MLP neurons of a small language model. Each row is named by its layer, matrix (up: input weights) and neuron, and shows model dimensions 208-463. Each number is 500 + 40 x the weight over its row's rms, rounded and kept within 0 to 999. Numbers have three digits each.
After each neuron's rows, "fires on" lists the tokens most often at its 100 highest values on Wikipedia text that the model never trained on.

L8.up2645:449500519508543553558504503523506546438516497487534523491489473449528628461539546434499535425491481524527525527566475527500451535520521488463468602513508522514549537522595507517434579479584537449467455552455501572423482499551537485514480497450515442468468510522496468515437432494569489485499551507537396551491551491568545476478501509446489468482555506515462560457535534372484480507494508505460514447458508516451484445486451600494479534533581554451499435534570453411495450464527518518488542493511485494475533461503423498490511486421465474516539500542486470485526514469492490475512444442430490558462471525567532504500466510558442417456565494521543561473507499472524510527480577497472490468561473522500515552536532503502502486538481502529456531444533547525515557465433539
fires on: " |", " from", " served"

L8.up1515:500505450529531492469551485481537507419532518388549541534481456463567480496416546608529543504435528507502523469516459475535518535517520522507520436547483516472443557532509582448531477509513466463546560511483527510501552515515504546468433503494499528472550509566483515380522519587530590445507554455495485541545469568497506574512500550533500568592488552558598519483527481528511516490514540477514517430477502471500481509584475507494482525477488491515552497547458564516455543492491445425476585463432510388480560536543539505500554525468411521442536503537522519522471565551499465392451562479557516499521498504457512479487510494472530516536527486485562512538434508512521492510567486524457423475583554504503520484552446476423502486483520483542487546473518540476420518428492545
fires on: " in", " 4", " Alex", " into", " beat"

L8.up20:465531482475449427505531591490468549452506480549470426504532530493506564556463530476528531489449440409489462505522510485467519604600508543480448458491463557547532507452475526512526561494509514548576514423505496462558505515426502479553502488498512555460553479516513418514422402488493462430419519490537536580517501456441496470535510461470572507518540563494488589529529490440578583441478510554533529516454524455428588558537501526466462437513488461413492437520556484456484479431509509483519516526490507516479521468518503546525534503564527504522508507569522487463452609476467527526525523469501464489433486490509544475512414570492482537591546469446513564434527547509477502509496430488507480540529507481466525420507496476480485500503493485431500532542481420497564555504498467
fires on: " |", " and"

L8.up1410:474504505464449502451496540486507457472492470513522493494558485525477526516500504520489510517582467525474537437437479573507491530543492526519474549573529425383509532499481426531481527558479513485502491552396484572506515510509550512546561491487497484556517489453430491444549504542492520506418491518419487529526533450578457502507529526509490520512470497496454531493463491496533536501550528464481501485439527480562477534428485463573499449507482534415411498513530482504554465489466514531495481437472478527424502553452550489459531512462571498447464423526479367562498444516393475492477503591529520519448474525517532526516525410496568561462552498496481460455529545550471536440500422515462464546472443474490475490481567500447489487442529476511506502551496479531444518548569580
fires on: " and", " as", "-", " the", " of"

L8.up3333:570503550506485522457498548508528437444480540492548468527495495488545480520493488555553432565488463495498450502517541522514512517508501501538492522483517538450544613487519473451426586477513579556548511535614536484415587475539476513487462511481478513510468453542497445474560491543425494499530631496429476511500457505557539500471543451470456493436527530510516542629571525520546474438506510511503527502498555468489505475496571474480440451448526482493496501436400463471506495498531517511497500482535491482536453444489513508548497472488554519495526511511481529515502514458450496532475506551487553526447514477542535558578480462538445472460533492487484468435495594483458439487509526552534541467497461497499452512578452451508465525478509470469443486539545503522476563501479521
fires on: " at", " in", " of", " ±%"

L8.up3822:461499477541494550540571553514436516526503539509532534449538450508522533497455529534564458496535527490563483493449561542507495443531463438502479516492488426523446494479577517506468484516511554519498457469521465490542421465446510512499475488515531510538494456421528470422566428473560512500552532541543490544456521484453541545472485502496479567574537520473532550533552582533568520565556486550546543436468462504408497413493448547527496520510544532459381461536470445506479445447528452501504577498490524411473500525474517499518568528503471489477508559475503531457422533475437521463434403473467484493515490501432487475521525463569514532564560508477530609455526589489507485491544427476471478537473519469517454447539456507488555476478461502585457516454425513479461533531560427
fires on: " the", " his", "He", " Le", " he", "on"

L8.up439:362486487490488448445490534557478529511432535547502499505507446551481465518523516626445510538456519490528470446520557538497489453535503452487507507488530485465528514481508481585503515507475454549481513510497556533535524514479580437490474503465536515482474521497524473522418447546548549485491526525482480484509462527469483504494568530591521513468480483563582515510467510586543492471502570504500520532529560471528488484374467478485448517480506508539498447565437574496547494390513527448512504469506550519463549529537509471500467493508521514481522476427527469489532501460494502439544484547517437508437512476562510518511561497517475527445424486512527524533554492452508500522553529534503480514536522447535509544422537483482463499542502543539449422484479487471512466455502561
fires on: " of", "per", "ter", "og", "-", "f"

L8.up655:474501551462531478483521508454451528545516513539479456500488436508562507506460477553445527440470473517502436473535459511488487510454443507536565524467519558561486472470464501495545538457455488466465502520441487523583538441502452539531481482517519439468479542600485620474490465445527565519435483513506466564460532519502459442553490537461468481461519502524445524498455458518472528544483498490464460519554438574495456496474460442522527539606512505499524551487390454469470428526542494538575496526526491492480465537523531495573549544513499504540562508533506446502494504505583470525554480491439453470544569491447547550462587505461434490492513414479496443479536545525434497516524532523525476469508495526496487551474514457526491557522512445611490466392465507497480497417528532
fires on: " on", " P", " of", " off", " under"

L8.up2118:453521437513542476492557464544514500467550473471509497435500491424455548445457498448542443492458449455503468508513536525531539409519484545557430481537533542539465508538455517520465541485480523494538474534447504398598468459457474560519486432465552512500522472481421516490550481523443582497458480461481547521493514430524509567520564519496457505498531508405548527542434554477541512480550558508468438522505540473528483541449466603486580489519377523480543512432511455511510480472468460503469526519567520457523495527511485570507443426490538507526535524469432555522471508522463533449463501561508504510521529488497534548472505497547571483515494482472507458516503498532514556519467403525513417516491511488521498482393453448521502556545576531498465504455556450472455452483511492
fires on: " N", "'s"

L8.up2774:455409437494513479571383525508521526523553469465437502504509488476485479509485475553522568530484540419495505488512544529536456544552519518432568433485516424598521480472491471539526419543445455435555558548502524498534510476516576540512524504495491463581485398500436483538543452470449529595514495440535517482499520502508489468528518483461491512463482487480466563500490455453488579557444482531608502497527484463506468513535511507445528470525520501561467477453388505535547487448517488534499506530448513565476498433581445482451548524543544473464514472445516521486507508518455483480492482525503589558443557442533541511510527486504462547558437443398425517481502426445458489460516479485547529517473454475505527496592541487552441555537461488450519473438547554566523499439512535
fires on: " |"

L8.up595:474455471520472472475514501557467528481482479508443465581499466453442568516475516529477539512413438522492471524451492559532460525441475503497541426497512482479563517512483523579592529442440546446531537487498472485495555618514542455558537507491529489430590502460460452541539521505517446544498468538484545485517520568484429478542537494467558526479486524508521480466441501451511534472459518547428478569551561456489500538522491562480524510472482557587494439448422508482461486496491496460499528497534442495449481476531496494552490439575574575548510509509486518453517410516449527594479503428463499494512512535514587522483583521438497504510516552506530575430459485451475505485493546510462518513506528510504530514555522498419450524491542533539441463538512516520480517511461499
fires on: " |"

L8.up3623:496509454531491460529483433490560527541437486518487512502496472513507491520472512533488453569511516484520538541498494498556529549533434512447460524461503452579445567481599521478486525571477487512517412471534548466469504533492522496498493560436517524514433482386443500613436462504442501474488567537499529473438435502550508540479461513492468501522490522521530483540513589568554484533526516520441531577479473434572446459522505551497478436518470516498461446505503469513448459433449437546534453541515555513563548518493481523551475475502468571447541531577508486464515534531504438455481436519579530486485481438560454503481440549382519498406491477516468522572476494571547472477545565495524454502525472526517444382454521512507524449589522525410534482446475523507458531479538441
fires on: "|", " in", "-", "ic", " of"

L8.up615:468521488571502492514497540430525418517532516466472503488509515478450461544538538501557521468569506479534446501546513481501454568434508436527529538527463547474490515462429469581518536487433479458561446565512450472496460551527513491509494462476483480509476522501480445567507506582483497448556450478486464458541590482488502494502543503477499481517536556530446444505547519524544524497496493443485513555462551411493579469461513551478439562499450478429539494450465533542516499516477506475528526506513521517492452510498444535471453526460443489484537511468483545470535463554464448536506522438488551475539473483515510519441511613559482484439498433466426531532487469561484502516501537453438498519537531525527402466581462499505495514499450454458456453475506456496521424453433469
fires on: " who", " that", " there", " had", " to"

L8.up1985:463539431492435517515453485492509508489526433474566444461506497506427516499524504446494513469559502489542512485484514446421495512572465502560551494481478499476551529459527402518539544497455513533484512550539496495491432540426532548504510529490469562515525499516467485446521517519442472528439487535495538479469549540500449458526534502439456484520562466441552530412530438489491544490451487485453553542503431571514455499503469534490573543424526527455510475529524478488549538520456475504505641482522554552579524503450447480463488479481537426449465456473536448486458475524451465476521515555489483496497507485503459479523604577547553551407450501456446466524562426477525422504431483474487483535458469514577468565505492470525552524490526539450563534477521515474511551434534527
fires on: "-", " of", " in", " to", "=", " with"

L8.up3580:468443534443472478493453498473515443525506478491521553561515451477466545457498519429435524449512529498490527491527518481478551464514458562500453527460435407467545556453442521529539555474532449539559518496483500496511513601541470444379545509526499520536482492485458526476529539470509573554423469552527520495423521594527522486495598495508571467571428479558524534546519468492510568478437554450385476453502500461523498456539453500452427425512518480511489509476546449503499526457471566490558489497501451517437413495506483542491461532471499496566511480509508535478495488511415571454479543582562430538502462505467442531512457503524514492489468491515466503516450491412515501485522569486433452494482518558464466482554455493470496508457565537484485474599600493424501514516500415
fires on: " and", " to", " The", " or", " format"

L8.up3627:537502556522510491468534541571586524472528484594489435498461482486449505492518518525480494517516462447469480422443509505465479571502512555516496508473527462455435476505519441506414480518474449476489428520497469550555458533524491527481498502490526527455530457527526488531507416514553555489546537524552507541511507490488481480518510487516520467560471449370495544565588494476600596525457511484473502502513512522573470503520591513419454482533510452476506512497548503419532522512495488548498481528465522471480534426495570557498520516527447500447452501579499518559445427472520543513532506496450551480507516488479448460536451515466624502492482485504546480520511558500496540514490555438532462397490476512426469513486517523424486480511473514510505470520463419487434544541505493
fires on: " and", " to", " or", " the", " of"

L8.up1696:516464498495443490536525539557479474512490511488490492455487478585497456536485533530423538443519510509529507573420494500495542538478430421510458521441482575447522500540479625513473511519457512454462521507517563543489507524530490463511486463544558496555463446516409494435582459513424564545465529521418479538523493437518456482475480478467517453548536530455454588458475456525476481499439548523460509481570500500549492466539465530573485500441480455489504509524466479459426538530557473504548452473555495507501512501497481516530480552441487487450387513441480517487467564483496530577551455471547494526495476534521509541463554475485528478425499519498567454491493550507503543507539453473561477485540533506554498492433492479481505478468482524472572503548564551492582464469470501
fires on: " and", " in", " of", " f", " from"

L8.up507:543557519444510608471466555490481486577556510492516513537475472521503474532471521568572471516470481534484472498522470504545484564503422475502576485497518518520424418542516542475451545480516487459545490506551409500402433473475475473520573466484521388527549461480458541487534439478554543524436552492524505509538500471524547537466478503451519492435449500518499512491495425508509496479518480537382447485452502499489515561473505495493401442480438486511528561395452493514455549520476527387571480496578460544482468503510498475425485486481557474500545423526448462422522478534511478471504491479478450515506475498528467595494458525487534538512481454526493492429584554537508494560474619490473522508464514499498473561494440439478512541565531533542458497535480540574506482463517519
fires on: " the", " P", " its"

L8.up3610:547547516472470475464491527455527465509435537457477498507570464503531494474481557513456519483488526483524500458501477509537504579479422424495504542464494533526484518407497569515466517486451511448529449473533469483522510497405557520437588493432477450516471570498409578513514502579556504446524480458501486486452463483523584473522435446476529459540516469461538507441522547544452506523503536514524433512482529465492488533600431506484486532546507502463469530450540507509487460550546512647495514493556500411560431478504531481540531483493530446477528523469516463480453491515562424481508429573471483514517544477525484526558458547501466472535510502475549507510552513505478473522502426504471411502501517482526502504499510480406558548529544422599517548506513526535479496521472522
fires on: " on", " in", "\n", " up"

L8.up1443:568545472466533535547446484521487516498502524539515368504539428503501512511503531436507497456483546442560438462488502482506423591463462419454503491524517410530457447534542490551506484511491473483444482522485491454509524524510507545528551504413452532512533537413508499522497494550528453452472473524513508600461477476452570493506475517587523525515516527511453544400508470418481543453420508445509479510515511515520491520451455585502588439505532453564459493437503557470505574487442528500443469470531553485574519535450487480514445522506505463484482477576428471482576464539566489502538493497479430487538502489484557522492516441568522527518475491402464462474504538522445441503510513443492470506472490540478569492490504428487498565512526497520492429517556569493485511450509543
fires on: " |", " team", "he", " was", " of", " to"

L8.up2781:502477539523557508511497477448508471496496526502451412541495480550515428496553431576495463477562483446537427492482429523450467515459473499562477486471515493473465479553538532485476538489481511520478474496445494398419501484526488490478509526473525477474382476537509506496457504537459492458538414543519499457467463542535538422511518466417520496490478487463457434489493529498499441507497464504499495449504521535524513453411515492525579543520523496457495434504492497479522481490532479542455559432530508526597505418503451503552532461481432466445546493525533443532499476534542454461507422574552554494499472473529471494487559467446472530497463421469521546453465495509516487504499429525519487524510439543594516509428537426526553562507537563493482488570547543476472586498480486
fires on: " was", " in", " were", "ics", " of"

L8.up2022:504503470473527560525490523566503548511559463497430509544498438571567492554562515457528498504530495492437512515446528499454559465560463483489458533449517513489435502546476494507514499510499401477490475442487502506511465540490503522483499485346514550421520447466498564491569498502493487475380581516572534488461526560508503499543478507490500490474544529446474471594524468547467500515487519459482491618534547573491496509522414487503528467515547450440537482470560512489516479417536536530537523437476539513539492536532444475487503476410523515474459457528448473479510491522514506465491516551490495459497444513499446506452436495490548480411523480506465518492570572498521530511518495552466441523505501511492521438573377484514543424507533565545497514624417542541454503540477522
fires on: " |", "|", " hold", " the"

L8.up443:462431487510501501553521578496496513453560497560527524489420509533478564479489495551461592511450489553528508477463556484476491511551478504466425486555540553495476463471537517589511501481498508502472488500466522415419456520551568517518502535483566502514490497507567517576539500510561512439456404488459525553389374531553608543456488436555502508539481562527466481513534495501472445508503557546525543544485537565561506443481483513550450470481485496460439564537522451496567490463517532505472543461532492508505457486505489448506581480605416462524508515473494520533451479563535473450520503464542469512521412522433425529477531475571441517526469515498462536502456598449452515508473520532548498465584489507455481460485498470483525446503570456504483516492551458471530509527504501
fires on: " age", "|", " 18", " 65", " were", " years"

L8.up2420:462453451525521532514446494546490528475561497518499471566545514453463513420478562526481533505448480518519480529488462416532463528543487500501566533583509512476438596585505492488496506430479526512524495485590505524514475429596458525510484518520495581485426514551524549488438457496459476443483458491476540538415495463565557492466494533430510456495543538527558495451551507509516440537515440522465478461526454466479442518504514481519536503513498481488467458459466476519498485446459473498491482508515458515490478494486479513531496489524465446527414466565509515525461547594479492484455474547492549501487480513563485547410535497456440532564500511422516510621559449480498507446505503504518477422514476528496526553469510475521444421500481500569460431547535465531480552419543473
fires on: " g", "g", " under", " for"

L8.up3016:542470410450510499474519542487520468483526554497465567533522433564461543573490508490497568519475532452504447476434436552440447493500537514530492399522450478485531502467538546453563497469549484530527469472485436567547507468472530452483576470481529534522455530433490435476508545477473471496488468487531529547526575506462510543542436461534519514417481543573452509422510506488428459527457520514472519436547538452535503474526503403472545477561549517546496559468469529574461479518532476447497570471418482527516545534461419502540475491496496533553529511460530549473476561477468497484481553473472441516458443519410564496549628526477469518474503464535512494488525521506434545521518450484549467508493409539527522453479516484460526510456457481471442458468488511537545522540492471
fires on: " |", " A", " a", " 0"

L8.up2979:508477583496543456515515492475492466537526590602470472516446548458477538509512525513482571541474452501479449508547476524533523403530515559512500487490477544456470519484501571492493528537470537477485515508516500482479502476568460498502559577568535584476471510571481572484454477472480606459489524516499452464505456522495502458528549565491543498472445486493549491510511536488528512458497462537486526507478497502547462481516481532543463532572441438602551486464479412447391576506523442557430429550489526473494486447545516502468424483575484535466521479470532536482504458491533461502529528516494536507499528537484427517495534508556454503462489518486561451519517469484471479430486482495453465511574580489451456512479488537505535473431483524458478542550502512481459426555384533
fires on: " sp", " 196", "–0", " It", " in", " it"

L8.up27:499500418430472538474481526474496463500485532496531445418469498437481566556520509516458616444507504496520509514488516525561458531461470471524512471468561575435467563490464474522485515569491489445499525550475518531471512501524487463518574593490496438472419505537460539477488506553587597545495570516486469496557473536545548428541497528520463482492544533517582485434568507478539513513478561527502504474527509531474489506488502550492520559460491528430543513521473501477517482475492400524412487492474529549453543492544511472545538403483502517491452456449523509511473517492462488513494519470515485466517548512507470519501486568484456502485547466524479459473472448433470477516553488437432506513377501571477486467503458475475508488471419559540447517528525489445467440414494467
fires on: " in", " inter", " to"

L8.up3686:494504491464410481490496491573488486502521576489490577498568462544455494500522560522469460547490541529524487416532526481528512505473487486442605545474509490481576404542448510509496424530420519462484501518508461545499520480561551445463482512613485463525518562431523423436466507509537493470469557457473474478544533458504480484471485463436505514579469529450498545478534432478513423466527441479464556499533546554529460480593437502437507486563480491517479475507483588574528463487555522458520476490496483499549400505497497437429553541507521535464533500472432537555503500510567500413509429459538461481514488481491461560487478454519407452456510498513466541501486528518544557489514460461508422504420471507574466460498515516517501466553514482502559509496530507532546549535491496
fires on: "\n"

L8.up1088:549520480518456484520480539564480484403475451517385511486485418525457516531554534568505518485502530492544604472468505501484506561461425550492588512472474526560508542457555546481431466505504490542510480494543585505421557584546459498467530514535538467523495509551480468425530433483473511504490516484517557479520481506462455493498522501507512491509444505439528535448508550501561492483521555474504572505559435473552550421478428457537583494478487426463544504495535516493509488540517514527494508427446446541543496492518508495482474551468503450544466522576431492485527617491556362506515487486484521505506511526447547463495480481487504515501535492586541487508505523433469576518495508474484404559517525506530428519510474552501505541516491512544525519518505497601528389511546478
fires on: " and", ","

L8.up453:554468494499520542532568478503462481502541547480513505529602463507507554512524510390508536494478551489560503504498488502518450497532513500500454521531498527474491491594484584408520449456472513539468459474505496451451562391532540483494533513549507474533501500543543563533512528531480450487509463546524538536591481446501529503489440544476536468572440456552533447509567479455517511485502472465475464502493605548488496449513449502508517341570481441437448503462447467512425422396553453517439546487493533491501505451503508467459532497479460529512426515434488559515464481496517512558531500489497538557521424425538464484528525470483530478534493570521559497488513517482433419490488503517508481541590448495512493491500454533505505499515502500487481522540571473539551485437519496
fires on: "\n", " the", " |"

L8.up2414:488536488551515526476565523447521392484405486546542496533557540472452546490451492560368492463468551459463490477523550500503444459434499567502527504448450520490577561539462489518492565529491485513517546541485494547446495500529525555538495446508520561473506510511504463506507574544493535548452483505534416518480516512452537470496509513502505526501472496558491454452524495445439514538553511542494477513477501521543546497497498464529446460503562471540536475448538493588532560508444570465465486501540522498584468548537537476480490509381543524492516488522530494523510530428509539474505522539502520490480550557483495495514556415466537497458554517486509523531577447516427453524426424448461437451595526478500550487542474514491530422494467539489508512445491519406507444549519515
fires on: " and", " became", " or", " as", " /"

L8.up4081:527485486439509526498437502538486391487469481488556480535502517462444538457509528493454421468570544530460491554533561509545501521479539495502530482490496473472436469552506494532466506476497505551459453568451537551521412470479414423554510584460454516549481517510497458500485524492491476492444461485524539518541587564516544575462510509511575532514434542495548494485471564489521482549549504527520470465489472543429531555504415534570465562594575406539448455391480541514498566537555430527477507572486558416501465481524534488456509418536528500511520517609478451500422473480429591466503557492516497565537476536474491501484468416494434461502442606557505517493417489463496523498468514499494405517480520511499538540523532502520475564504408508467514492589498517432510426472512539
fires on: " to", "m"

L8.up88:517493525490427473529504514524433438372514502504538441494421558458505486528571529512566518490440525530573499488515520507474492506557504524457492500551555455459444464479547437508524438530464461499594495436469464488547506541478457497488534554452505567556426506455519429481532466522542513521520474539554543481532518610495496557537434517511454478481577418552503490534505519524558458450479493493479527483475564476443442470521475493511511469520570472478487526479480483521456485503521502490499586526494548518475449494506534472539476544493532472445522498491502490516479548451462488521526460593516534476508466481551488443527556520506526432446502524510449499513492493587459474490480522567382437517518569523468540538496535518524504545499471441498425454533442491473469473516562507
fires on: "b", " t", "ot", " and", " of", "h"

L8.up1469:569482464496453509478542537520527458537475534539477515455487526524462508562514529577495437532402550486484555511478529456425496547456461485483525505536540484491540537502578507514537499524510541487497461531468458493442495528453477527452455499485451473484580528510445484472467449559511465514504476480520501477503455492492522489528514473451504550515428486565525541406450498453428488488462522558518458466568473596518498506495490508528456521482526523466528478550546479448544511496439529582550440541464543527504541498528546536510437553597527500536577464557545562424506507517451502532455490509511472484559531460514520499519535475510478527490539505523548569555503548493499531623568479507489438507464549403490457548455512510477516569519498448493439401518517496568470390525549517
fires on: " H", " and", " R", " 0", " B"

L8.up3644:510548469545578535477585577479477426499502516513560509407525519458425562481421467519518475429483528507499464489473455511415504540456435551481486543475514506498464432532505490505468604518501558497542516519516456530503530495445509510453488465444478448585485461508466411475575479532464599532547497471587488494499517484477550559504465465575427403533543497508492538602448475489488549546477504523521480504483534474463491524515516537496464457562476539489501576537532489505523497508483549512452558484551461454491472549542542494543532492513458499469535577566494518467546434597493527519522524470507445512568450471494519446500476450418471481481511549475546521451535542471506481486430553534546498470585491517435501472504491485527532592554542459436506508518488512564479488461498449
fires on: "P", " N", "==P", " \"P", "===N"

L8.up2901:551513465447538463546531457586495490518461528483468493458493444457488453502470527466544577521530482483549511479446531463478506465510519497520450551437444497481510512474502477553539481450497502522514511482450478523492522528488534522477412481503485546478488470525553525482555490538519497528502521481541482472521486516521541531444507375457504449553524581435548477492511525516565454496491549486499511422548554494503538445522483461607494473587538527505570448464462511481505439470528452515483494498524523442527439488464526533413623471515511486463477479505494505535516546460529520529480462453493466510481493541571535538463538478479447528483479523563446507503448553556485532454503501461539431524557548495465404511520514504495517493526519531491468540538471529521500543529607537
fires on: "\n", ".", " |"

L8.up163:536544499543461548469472529535500501522449512529481595491486499538542512523443541529473517497486474527461513446516498480535508504479529466508498487475497516519566486432493528427520451589535488406486574513483489451495516494503534530503480482480457485474482520471518425448461474517454547510397545470528505443436504468531442453530558458475593498574476568511539524504565514479551493593470462472468489462419545501468501487447554542558494488489485482417483529508555452505449538436510431531433483512535449449494545486542521461500512510541493506480516507509554547529474543503502462489563528499482466498608433497449476502539467480548506559523532518518542517550472530454483495469464524467456515541543499590525492438514514561506510503566396516557414506465499523526518467510449495
fires on: " in", " ob"

L8.up240:498488505547512450497489463513534437487520540493510516464475468466532516542450476550501488556480539470479391487511529482514500484413500533492516502522498494472498509448538430545495503511505525506492485411545512533469506514544534446472525441554495519458460505516453513509562548463547504484420488558572508550446467466474459479515539575520498525476527489476520449462426492456467550483564528527445550518523435532541561496471501476480573499473465482470517505493478418487430456416438469553420454568521503424508494516512485499426539460537535472471525588448559474517489415492532560500472463554511515481549517534528520551465531555546493555419461449436558490453454548485487514517535534455464526512518488506526438491545576497518475508532548506534511456486512604490499465504516541
fires on: " of", "\n", " for", " and", " the", " or"

L8.up657:470492461504445544484543458515410569437497492486498445439474451558505510500552506517475467406555475510502508544489441501439489524596518520468540488572546498547483507453521504492469514453458502452507462479582468524535467543477599442466431535469553581485476476533527500590541491534558470468452493548509519526481463500575537589456487561472513450499521542498506461514563527498468480520490516495497541552459585573493525443506477520497434547471477537450439446530519453554486524539536562507479497525478487511414476478534505490487461517502468544561578476484562448484520524506507529526545491528489515540476540463436464475527443487483487449531517471535555531471523493500455485519438497528539544527443464508521511496450517538414536455429503531557517523503576466491539498468446532
fires on: " the", " |", "-"

L8.up4001:465559461479496434519508523539495465424457544507460478510509500559572486539525465526527488511473562503593547415484502415401495456397477523556467497487467468482422477502511529460484500501488513538449484556490487486520535508524544482462514626545477433536491478510510440450430559458512550477510509485449475536512498458505515492466477478460504532527474493398545520481558532452514428492460517550538454490529507523472474481469419516557504439481510505547401426534481560471462544439527526476548506435455509498457490509491497430462551529486493534510492468458424526524478466514476531480482424490587432483466489544538498519544512465461392525537511484515523448428527559563456543534513562458505472570495517486474468520496522487499508496499529523572506473431374457494477526519564447
fires on: " and", " with"

L8.up584:546463548562515539539518558521502433492503522449509518493496590488444557545443541522583464438442538430522477461431464440454457488538490497472545537498559494494514491505544590451479556550542515436511581513484501465454474455519513406502533513501466485504533575474527500510488498417495565453490459519470480510519412467483543485515548500509556580553479530502563519526516524529549510491558457507545511507468473496490504478532484486521593547456479578440478483536510461434480486452510514462497513503537496559500475478513466489630515516554468480573484481422502480466455452462527543476482403609430487462460463457496440480397500480507555497458528497554467392537423513421450492505460525480498561512532473549471523512527540432566488533532446471490526438428464510459488457520550471
fires on: " and", " or", " 18", " age"

L8.up1268:512517426556548476461526479501564508536449493528563509481549429495553520508480508505485530495460512471610412483472480529481477529489572476516552487613489572497456484427558467540451567490512539472493487497440534429472612460556504441471516472465490517416525533490532485500484539505511515536549546448469464526442490467568418527476538456519582480544474462542473498563535496459539498546458482499427525466554581524483528533459526515473446468552409525462534490406531542455428512512576563453544529564504481542442490523522501543417440477456503539470489466439524506526439411532455525582471473451468506472499489533493532496522486463544524514556472435490522528483491504488439469494529538478516505485563592488528503583520503511476554506490490511533437437453579436522509504519515549
fires on: " the", " which", " who"

L8.up120:514565550425518531476478465525466426499475507532491532472479525470493515473613585468453495498579468500547469540518512442542490515568496522482559460480583532391466574443483543467440528446572497491490500497451494444498494381585500494438502591457523513508452527531506428495497517508517497513560479504567524461520520510508496554469505475487486551547527515389523543494482565439519501525506557559540560410458488433502494491553520522520455515472567481505431528537479587453473483520495526430520562527512522449480479488495549488535457504568593451570500432504482477437477494454502615569569477530423422449519474544423471486503460487476524472380580504508466430549526504531538593532446503470485517547467485444510506491519530444473473521542546466493411527563537448538478442501443510
fires on: " to", " and", " would"

L8.up3309:552561523483463579458532470508604479460474535493521491487532510463526534461508490509512500441525523499520474511534550469465515513492553488490473448489452516473486475627506581517450503483474553569526455432495478403543406532475532512483501459529489489533541495594538541527568483458602441567512450525478500513491490520541456516472590488525464489522455526477450492553516487537502505456548511578492518516460541539479450475533431572462533405565450511441514445474457569452475561478463417536516551459574475466477439477511519482492541505565510511476497517506465491542453476473576530492459403506440478542575445536452434532572551505543486468521524541605480471542529489442495431542484489493472507488562459506495519517539459466508464535496504503514473483569534475493533531493440491
fires on: " |", "\n", " the"

L8.up1259:499537438459588497526572530507432537480547453498442510460517496458598482501521530439601530478508493440470519510495496504475505511464488504516486550496519548541480522496476493454521490475510488522450468442506518503506488512467512496518529453478443504502543518541478549503456517455508514477529505552554453536494504543503523552507472445573493568462498624449418520499476474453515446476462497487472471493418541489604487545525500585451446457510502462458545501536500592492395491476517533509438474489576496435526519494548525466504477547563532500456491506521548478508581504505468414571500494475460400522491492510477511514524477486476496467481561460494517462477500524543506471473535538526517565455589516481492501509481491471508539486499529474539478529521515494434471539457520497
fires on: " the", " |"

L8.up106:484518516548451496533501476565464481446459608547480503485549472515504426565527498484566469523451503521463535535513524515589529434550448553457529559501493519535498494492465414505502463484479512430508550547560493494513518537540523461423475499488539537462503539518545465550485544547514549480542521450528489469505537552520492469441537501474519486495556472505438537513513489468483483501457476531460508470564522461479454447513505452470512476450482432480535488418505498483526431515487492516416485521453484458494559551586491476452538506541412515438470535551576514582522485432563491580505513542451547514556423479441481501466555536493489545434484485510563501480466558546473527471492547489510470553521466498529515475472566426517450591534439491462544526552491518454454482512595484
fires on: " or", " and", " in", " e", "-", " b"

L8.up2933:469503504460502479528474512515544563530507519491535513513471487535501526544460522511413570481506441579491477542516579458542539444544504463482560547483476475500578496497484508487452545543478508486524545486484475513492510504493508528466524556552503498560552475511483508526507544494610512548549512532498526558534514446488515465426493443499473551502470526530492445598437502491486580461434446556461580509483472457539523559497463504539532467442613515492528479516439488526501522468482505529473508540457461530472529497424503491554504527465408518460456538459488501487422459473406503471474560577537485546517437526478471544514419525508535507517349460462499434536508508518516569463538446518479465517514499471491492468560603458554513540506510515524529520473525444466480521495531494
fires on: " about", " of", " (", " film", " on"